MLP neurons of a small language model. Each row is named by its layer, matrix (up: input weights) and neuron, and shows model dimensions 0-127. Each number is 500 + 50 x the weight over its row's rms, rounded and kept within 0 to 999. Numbers have three digits each.
After each neuron's rows, "fires after" lists the tokens most often just before its 100 highest values on Wikipedia text that the model never trained on.

L6.up650:489534499472491520518488502451506443568516517490365475516553536581617516579459534471541383510499500533462570503513454511450529480489555462456545602531440501458494544445462520560608524498503441567574529531530463583502471599558461457449472580501433438479522523458427487576467556531572424540468495532444508457500472510510527435486382416590497479523532513405505449582524467533545580511471
fires after: " p", " M", "P", " I", " K", " P"

L4.up711:545520466477530519457459438553464447495497479403444474533609552564486500505432488491534392600481514489451568592487460529505521511489507431463483568557556579471547456470458408614540480526583529520564526507470455488427429468562469483484567506596537504500465588504512528597502458543498471514399511552448528451464500491579530584533492446530482517491408529427384477570512535517536548377506
fires after: " p", " l", "l", " P", " ", "pl"

L6.up810:499532454467479566533364529322452561443470504570411490475491478585503531497494536503511526555537573535444447466494534470461386602429540524556453496510602520416439452626579513569470514467494516519482572507556522607435496444510441482576521565468489548478483465463403565516510529537467441485491421532468493645470486511419489460529477504600524504537474501474465542480542514484599545503507
fires after: " f", " F", " b", " B", " D", " v"

L3.up60:517529487481531526531494516512554522394535582509475401512501551534457460592511559476544492507438525476455479472539456555473497551500413507519486604444434498554476427437527446470527484517441555462429581436582540472472605415583501498539487509401440539549560497458534451506502486473457490488417475486572484619595503442424546475449476518461501497367455505556579465496509588568477566362532
fires after: " h", " wh", " w", "itt", "are"

L7.up220:453578541457505557535430472448539436470465465494410462501615533500523587431524586562576476568551521526454523463481575523435520462526488484528523519558455478504507448509440458575666505534348533515541582447471470542435498424532516458463492530483468412514479495518494489549488406515427566460521437574451453490468486544519478596484443492517481480551461513401489464588483513509585575580502
fires after: " p", " m", "P", " me", " P", " M"

L6.up616:497529547483490540443444464424460499432408472507449532566532430516386527446488572507548443535520571480467556407525485503500613529471472530435444475488552588460505469528489573480491555460447467542480450495597489546464481520465369497525538521503500482467528514463438482476523489511487485458526497437453443582551448368492548519553481513571488455607399471530569472528529463485466591522364
fires after: " f", " pl", " w", " sp", "w"

L7.up420:490510547550502513531448487415471543446496434545450449440462445389590453471529547541571499588587538557418497498523501572531442400437534545516532544567517474432492470596521460546495449526500538480471616417438481537445519480493421500555482463501564513470430484495481486526508453512519499439471487543517415541558450502433460488487459568512472535546444516500484459474503578500544484569623
fires after: " the", " B", " R", " ", " r", " D"

L6.up428:591457452453431463475488460512521419431471451466467422416453548489548467594481535598532435581456529630473568466515452446423489476458545443497416478572430542467520448542540500492538435512463494468503542578528470463479545463475471490505520565507528466470537592499402443489472576532451453481470440474526502548606413563573540487503446485572478552555531517493523430614466500526616591506530
fires after: ".", " ", "ro", "-", "A", " there"

L4.up29:485568373373456415429547502524527423446501529451476467457461493503562421605493520426505510483509494515453501422478536520603504531477572426477534489547462496338533529479520556526591501480442453530527502524541515500468437494502543408496556583540522473484509470576478427512500462542520460491502475483508490512584415512590518506465498507574520500457420544460461501569603446524556551543457
fires after: " (", " w", "-", "–", " W", " "

L4.up1055:488497541527478436449441433460524534414530554456523466499547445460425480579547531493516559464509496496504451539519518565506509520501461550530475530507420573452542454540525559528583604535482525460486580526526463490515518345649531492545502607416445468522510444664531380436564483470421541491376498560557446496470483542507508535561567560565465561450451498517515556544534492572477485478541
fires after: " b", " Sup", "ust", " Sec", " O", " commun"

L4.up757:492495475515384571465463489502488498446475503569519444455416538518483514577575542460562517488491482478526478409538463460513575540455506531465503535365468592447530472449547538485555446472516546508522575445586599554472579491536432487554567437420476456479528478593513477509478473452497532476549380533556478598532396513454556524464546515467557532460416501528483443500448559481467523437542
fires after: " h", " a", " th", " the", "us"

L6.up393:514550428485588445537513495517437403450519471540490505466512523470557542487517508566514527574420533566475593474508487505511511512482458457564486510567577436408524524433477458526491575467446546539455524477467444505483391528483483506581512490510574479530455394530513451457493513461544485481471536568457439596541424508538461620519519640497441520549418408490522400579487554537567524444463
fires after: " c", "c", " inc", "C", " t", " r"

L7.up814:495522466472490544486441565465546485515519542483406463480590489606536536562490561479535370498489558492522528528515544500540469543542423519498521540488642514438404521552539512528506488462480535521445551449477469496466472519464445470477524595511440486527513489456463464530523531459478407446511427535416445551481548608500504422433530543518510546461459542494503482613648492565405453583501
fires after: " M", "r", " v", " P", " m", "\n"

L4.up91:501579562507501533523542466451522512543492465445480493556399506474417476459510467573532529470500606559498481512533459502460457374480476524586492478517654508415473464556515492526507514511490554524454565518436435579510390451493501475563434493444490538494577437393476431557496505472483546458440596607549445508516414576519550574512471459475425544583454488530526531506436586480482654465465
fires after: " r", " c", "iv", "pl", " reg"

L6.up961:512524556522497526612523518494571461417481510528483444540602484534420413482428474487512553500497493467480497490539495579395547569470434581502491577651457472445452476583503543523539573455472470550463501438512413499512443450548458455598510573544419485539500523470440451487610404503467533528499506603518514455497520493581554553572386416501437510516535482437467501480604471555526508516503
fires after: " b", " St", " O", "O", " pro", " re"

L4.up738:538542503442526513483507475513427498497525462466527487505503562524455512529436496470522470570537582440475489423494364596471670563495466611464517509432430441525494542445490559590411483472489540410441487495593568522546487400556466478509499535464497471450522435461466434509522502461460563566564386445541505555550452536480468522560551619484426535460453539475507423561560569535624565543461
fires after: " h", " play", " w", "ident", " th", " run"

L6.up864:525478524501501468492472433521598456475527576508457527459519385534488468379468508534507444506523554537474478480592522387443541525502484517558641533519482447558489460518523508561520424497513537444549571498450530526536460553446508508501536525544457407502497512575498465498656482498497506424445585528543415482437480581572468576515487481476491548565462511425535531540536480475523519461458
fires after: " ", " Pre", "ced", "ens", "uc"